config.toml
num_hidden_layers = 19
hidden_size = 256
num_attention_heads = 2
num_key_value_heads = 1
head_dim = 128
intermediate_size = 1536
vocab_size = 2048
hidden_act = "gelu"
norm = "layernorm"
norm_place = "post"
norm_eps = 1e-05
positions = "learned"
qk_norm = false
attn_scale = 0.0884
bias = "all"
tie_word_embeddings = true
parallel_block = false
init = "uniform"
init_std_qkv = 0.0407
init_std_o = 0.0
init_std_up = 0.0407
init_std_down = 0.0
optimizer = "muon"
learning_rate = 0.00508
lr_mult_o = 3.0
lr_mult_down = 2.0
beta1 = 0.95
lr_head = 0.0102
max_grad_norm = 1.0
warmup_steps = 200
schedule = "wsd"
decay_fraction = 0.295
decay_shape = "linear"
final_lr_fraction = 0.0
batch_tokens = 262144
max_seq_len = 256
doc_mask = true
train_tokens = 899800000
max_steps = 3433
dataset = "wikipedia_en"
MLP neurons of a small language model. Each row is named by its layer, matrix (down: output weights) and neuron, and shows model dimensions 16-111. Each number is 500 + 25 x the weight over its row's rms, rounded and kept within 0 to 999. Numbers have three digits each.
A block is one neuron, or neurons of one layer that tend to fire together. After each block is what it responds to, as a language model described it from the Wikipedia text at the highest values.

L15.down96:523511508479489528486502470492501514516492519489499520544512514525513483464505473463503539477551489458504457495490505499491477486504505447490506482519556542499486499470520537499505486505516486468515537492504549548491475497520523562491520522518476507474553475520516481456557503509533522507
L15.down258:538520490478492481516483456502478501501469479513497469504478521502530484493551492494493506517481494525543479561518519514519490481451493528440501500521541505482519566469492523501496494489573503525482497488544489552500511505500515521491504491488494480481495505524490528511522534518553478530
L15.down329:530521483488476495470498497463525516507503502499522521492552519518502526545475502506470463522502534482450533519536515496503459492509513480522517511560544568449521547452490503486533508507527463491528509492496481520530506470507486561494465480493489500493537500515495471488486471499494521503
L15.down985:510550453491478476516543506506483480526554506484513481492503497459511487517552547492542500540473526500485486485496468526499547488485511487516515502498507492507460497494456514529502498494540530466510503526475503482496505500480483490505493492447510537495489536500543491512504538509497504526
Sentence-ending periods. Full stops closing declarative sentences in Wikipedia prose, typically right after a proper noun or noun phrase, as in Hatcliffe., Highbury., Kapp Records., before a new sentence or section.

L15.down95:524490492474479472476497498503476535487510487468505525469483468542520499498457523484487535519470523551535484491509479533480503488492510476523520469483516525519519519484505481528504518488498558487551455477450470537523469518493490472486463480486496478493507513468524503462507490467483535547
L15.down613:527495534535509479511502513529458492526494485477494508513500500470482493463487501487501521489549490523465477516499479493521467488492478480523521474496496502523512466540514487575505462496490503507530498466552505508565529485528453465490539514499515492551458499472481496512492523474510525530
L15.down830:532502477510499499476514497521483508502501536516481502516503488516496522474484509506490495544531478499546507474504513508489533527487498455531508506524493507525486516519526506531475505490461514514541504540499507559511516505479508453521513465485508507477527529464488524465518497499496498495
L15.down1220:474477519517482510522487500534511477476494526508475476515534468536522468494484481480454511478486525486519465441522498497489523533436506488522515535499495548511500522521538474464515513436512503488557493480475493475464489510529540525524457473482522504472478501533533548495466505513550480536
Word-initial fragment pieces. Short first pieces of words split into several tokens, often capitals B, J, H or lowercase f, ba, as in B|ig, ba|ss, f|loor, especially in music credits and name lists.

L11.down243:466478531499487521467485533506483495479491481491541545530537459495492477562457484540496489493470514524518502556568519489499492519494487480534513524496551516514522489512476511482527465495522478491466508476549502527534474475538551476532519490516490519501487473502495494537519538475478490487
L11.down615:504530498487502467533466530504519498478480484482507511486462535490528525479506546524480476456477474464490528507470476493512486525484492523549500488505516517504504468489494479474529488488543477532481484491487572519488467479462483465521498502486508513510481506533471438548512514502494512463
L11.down1013:516508455492529486533475510513527464507512487470503494512468469500484533473464525481528510508497513513452490503517517449485430465494525482506519504488522428494496473514490529519515487466492498494520502482539509539500522521548505514483484519517538487461474494494520480483507511495492488481
L11.down1251:493525535462499468493525512489502491501529512501533498531533527534513524565527478479469502518524463505502524447532514476525532501521529504509530530534513480462458502468489484488534540508502498481498507465514485478527501478536481482517489489504478457509508501495496495557512495492476510487
Clause-opening relative pronouns. Relative pronouns and anaphoric subjects starting a new clause that points back to a prior noun, such as ", which was", "that is", "It was", and "This office", usually right before a verb.

L11.down117:498512501485491434500475487536524467530480494528505507493533547525473524513526476502553502461504540479493515513477485507516504557492494490513490507506499469522504517487483516493513519550475475442504534498479471517479501541499513511485450469500468459528534543507466516470491508474493480486
L11.down481:510462517535565500535461498516470499512485537520499543454516512477484487519486514534472470484508528502481508534515515511520531489459466495496499492505506502486513514465508538481508522465470495493465484480454437514517512504489526514488463503530513475475483470486509498504500531515477524484
L11.down678:508514488533518487527530522524490499456465528464514497442496507525507483499475460548511466521498505512522517493520495457503443536496493520506486535511496503470489509492506487530519472463533515501518515457504520544491485500492535524499482505519486506454535505502522529522487506513482480501
L11.down1477:472486510522508498520513510515466516509494469501441480485482502447485500577493502523478481486481502477537531523489522449500490495524487553511510467489540574497510528492508513536482505549496520444492527451487536478469508521488507514504514483465496468501481522456551462504514488493518508521
Word-initial letter a. The letter a or A at the very start of a word, either the article a or the first piece of a split word (axle, Away, AEW).

L15.down172:478509461499534517525467488502507473477527525481505496461463493500500512499480511543485490497517539491496453484520494514530531497526497517471503502486505476458544501514480482457459487531483535473495485501499510504507457502499493466483500492482471458515552540452521479510507522492525503484
L15.down181:523529492494517491478501526546527473495484497476557531491489527548454507484504474494485489489487479430489494500525490492489508486477459470471511532481533497489540548541499485504501514479519473463502542520470502483485504497520472474423486527521508513429494479496491477531479507511492540489
L15.down1064:468520503511490515481480561462475526513507482503516558475515495470476471526473482497511483493518525493474446551506510453515512465472533472500535512472494483493524489519501546512452462520554504526472502483504522476522485481540519484545521476474474467472511480493496558493555513472528503478
L15.down1129:440477498476528528484451484496533508510519505459458492486519513508479517481503504462475491493473496499555504509541481497505489515464517537520489505513500519486505490514491513504473501504506453485463496535492492534481515571528458481466542513522483503470476495472537487518517548504549469526
Date-introducing prepositions. Prepositions that come right before a date in narrative or biographical text, mostly "on" (born on, launched on), also "On", "from", "until", "between".

L5.down678:509483447512521508508507444532475505495478542473564468459501490462460507497497499480488509500536505456539455509490498497510483476490486507519491510510536532494516503477495511506540509483462527470516502498475507523535495493515515494483467479513510558471477516492493495437528524500496481546
Word-initial b fragments. Fires on a split-off first letter piece of a word, mostly b or B, as in B+inomial in taxonomy boxes, b+alance beam, B+ackground.

L5.down280:515492501510479533507488511515514512449504539518518546494480489580519514526472527500491480515508503476494478481496505519531503490466495483499529499548515505520462492496481492494483502497507532483499517454499491511517456432464532489532557505498545504498464453485505458509526458487520535478
Date-introducing "on"; name fragments. Fires on "on" after past verbs before a date or listing (opened on, added on, listed on), and on opening fragments of capitalized names (Qu, Ma-kin, Mc-E, K-ent).

L11.down283:511495462479529504511477504467530468446466559477492457509531536491489542522506512516498488460490488492531484508511527495483502511509468515491480514501466486509488494479452488506497467459487519512479500536492516531486470522475510495532470476517501517508490549528468478539485498503469497494
L11.down555:545509470499460469503485488471537529521493490494482505511493501491468523454522489457502544477506476452498513477550520448504481479494527512501490471478461479513491479485596551545525495482553525490505516468522513538462495507457484503499547497519488496494533497477504556493540459539470530524
L11.down691:510519513525465462492568484526528506458471482478533495471554521503481571556473527496522497452514501504450438502497524494525480517471520494477520481537505460460467497508524496552507525451490559463529493528501466504473535512485490495506486503496496468454511492482473485495526505478511478496
L11.down717:511498473492488464510526480532518519489516505481481514479454502530487539459486493514486493474507541451475556486529488505482508510492484505504491491453502454469487473519477484547487481516492528488498511440501499463530488496473430455495465512504497451491497542457514537475485495463512502500
Preposition "in" after clauses. Mostly " in" opening a time or place phrase after a noun, verb or comma (in 2020, in Europe), sometimes as a word start (indicated); rarely on/to/at.

L15.down88:503511538528492504474454520514498533497510498489424489468502503505482572501474480510490523496482497493506488497522480545443484483478508481527517505508478510517506527527488521564519506504464486503514506515545516552498463512547487492549518501502514497431514534498516491486488457503495524509
L15.down320:512497518490464495476528501507485503473522515443490499546519512520496499522523470526524492450494473524487489496497498505482496537501506493492513493528495478453527481486490525511540492520513510537479516511503490500497512524535456538491527491534487496450475488497511477451465525526486509570
L15.down456:504518508489431457510488506508471497502495543491502499507469542469525463505505491506503474540541490496538491497461494479485533473487541500488510494505488491490484486508507479477524476513481502503533514492498548488521496519472495490475542493492512442498501419492518496511517471508477511536
L15.down673:508498516512487448497470507533493527527522473458512516539464512477485486511527532461472468487535517508460499523503515502519543544469505468488504478462542544506486482466467498476482497439505505515490527508516509546478492503504524509517533456516482519492548519506522458476509512520523492486
Partitive and relational "of". Mostly the preposition "of" after quantifiers and nouns (one of, most of, part of), plus "of" opening off, often, offer.

L11.down379:465458521473507478530510497483484493495479504516540492467468475505509535453470513506482477484548543484518483505471498534465485504509503488493521522473513515493495527462477523498490473482480505525501542464504466479513506494554496485508497505497525444473507457463488452489513507461500503465
L11.down679:512480509475479519468498471510511481489489518499514487498511497503502514506484481490548518494519514480453492507521515481477536527444506469542518485523476522521456484450496503515498507499516508479453497525499477533521505487501507430507477542506509476431475526521483506534496536509495520507
L11.down981:444511483529475459516482492505478513493507508503516451494509528532511521498525503536481512530522480526526533508456516460486501538516483494457470508508510461519480500507506485532525492520495542493462453443512490570522482535545494489535503543517503458500538532492450508479492518567476492499
L11.down1318:521501438509484520481489483488470492491476497453556504458518475505505547558515475524515479497517508513540519507465504515467506488507494502471471530525541520492505526497494510529537466517512495488483487473516522520510503503495511467480488494513486467510497554534458496530499490497515520501
Split word openings. First one or two word-piece fragments of a word broken into pieces, usually a consonant plus o or u, e.g. B|o|x, gu|ards, Ro|n, Bo|wling.

L11.down282:528505519497490491473486481502500529449450539532524503504483504528494489485460481496513529504488528487505512503499511493514475479467520488514508462501496506552470499495551503491494468476484521532524500476490519536490543536481505487483466511470525501496492521466482507517492454551534511514
L11.down292:449504504513503475507483503484515500463500520536496504462494533519433439519445551526479466477532501492519513527462505511492477503445488483530499507499504512492491499495499456513516515526502517491502522533502506467538457483487470449481499466509497515540515499477471481503501481479496479503
L11.down651:506527494499470500527475493514464516485542471428495517494463459506490539496458504474502536527498491470509488496506538505532525511522481515468502528481522489538521527525526484534438518496530454562519492534501489467507502476496492503485537498517524491516514498479500477523499502477478469507
L11.down1291:520487533513480525506514510470476519502506491501498535514480454510503459484479535492503449497509515468458500529510529480490498496513513463466509490502504491480496471505531486518495488523496487486500502489493548452469524518487444482522481496495482506495548519531477528505470484482541482481
Day number in dates. Day-of-month numbers in dates, after a month name or "on"/"born", e.g. August 24, on 25 May, born 17 March; weakly also table row numbers.

L5.down1278:478518481452488470471475518506491463468464480529477519449523453530503470459493480536523497449525533465499486533447534529478484474492504481523521524530502475515529498529507485512514474505444513472474474478527492547509549540472493518488487484497495498468516550527482508512484511506518552533
Letter "a" token. The token a or A, mostly the article after commas or prepositions (a writer, a German), also word-initial pieces like a|ctor, a|way, A|.M.

L5.down16:460534517543508503436505510538497480515519482442496523497515510490498499528511491523517537491505538506468500492506519458507461501496499494481506466514476494501517478526544455504519461458510534505507506487523479517520472557499502457504516512491475516494462538524478512523446500524502521504
Preposition "of". The word of after a head noun, strongest after event nouns like death of, defeat of, success of; also the of in offer.

L15.down266:493488461479522505522509499461528551488530453491516502463527530488502504520526457497481500538482475469492523526524517523506475470450473550497533504504556511493511520476522498509516492444496522520543506543449469488498509510515470503514528531521485488482512490497482514464508507477503528517
L15.down840:515473473496482504499483537511471525494461493472518434465523538514490512547492481512517530507522510510507521497468528486528476485505509468491462511455480524513451530525458474500537527531513510470502477464455501479492489522466527466478533521509508496509487474537516476419461522499541494483
L15.down901:519512545517515490481494516488517521494500462459540504483525476531503529530506502479516475450446502525469490481520482505430529498542501539507487473481492455471475520491500518485506508486481514459522502477471507520478531454472532514525480496528521465479486506496503481478475523469512484528
L15.down1438:510472505553446508458503498490542499510490499520551521455493519511502457474543469471534476461509536526480536477528467514478518462495503503474484507495508474512498529499473490482541514454508526505498511502461515508508507474486509518514496493542501514501474518491516477504469462489518478507
Clause-initial "the". The word the or The opening a new clause or sentence, usually after a period, comma, or where, e.g. "The next day, the Levant Front".

L5.down320:598461505452485498478493508488501490491511480488546485456505527508499487512447515479503512521530439487471508519513475517477455493476500517515532511549491451480501497513456531473489498490486493478515482482500484486522452476471498530510509452520528503515508494501472519496480535487548489515
Word-start fragments and periods. Opening capital-letter pieces of split words after hyphens, headings or newlines (Re in Reception, L in League, G in Galatta), decade digits after 19, and sentence-final periods.

L5.down822:513524524506506532502525461515478475508469459468497464534490486517463498493477517511481506505513492537493542521463520495535487479488508447514522512548462520523528491474498490495525469501514513495524531489455552465520529508521495504499549459499539491514507505545475459481482510467490521527
Sentence-initial determiners. Determiners and possessives opening a new sentence, mostly His and The in biographies, plus the/ve/se inside names (Dorotheus, Cleveland, Course).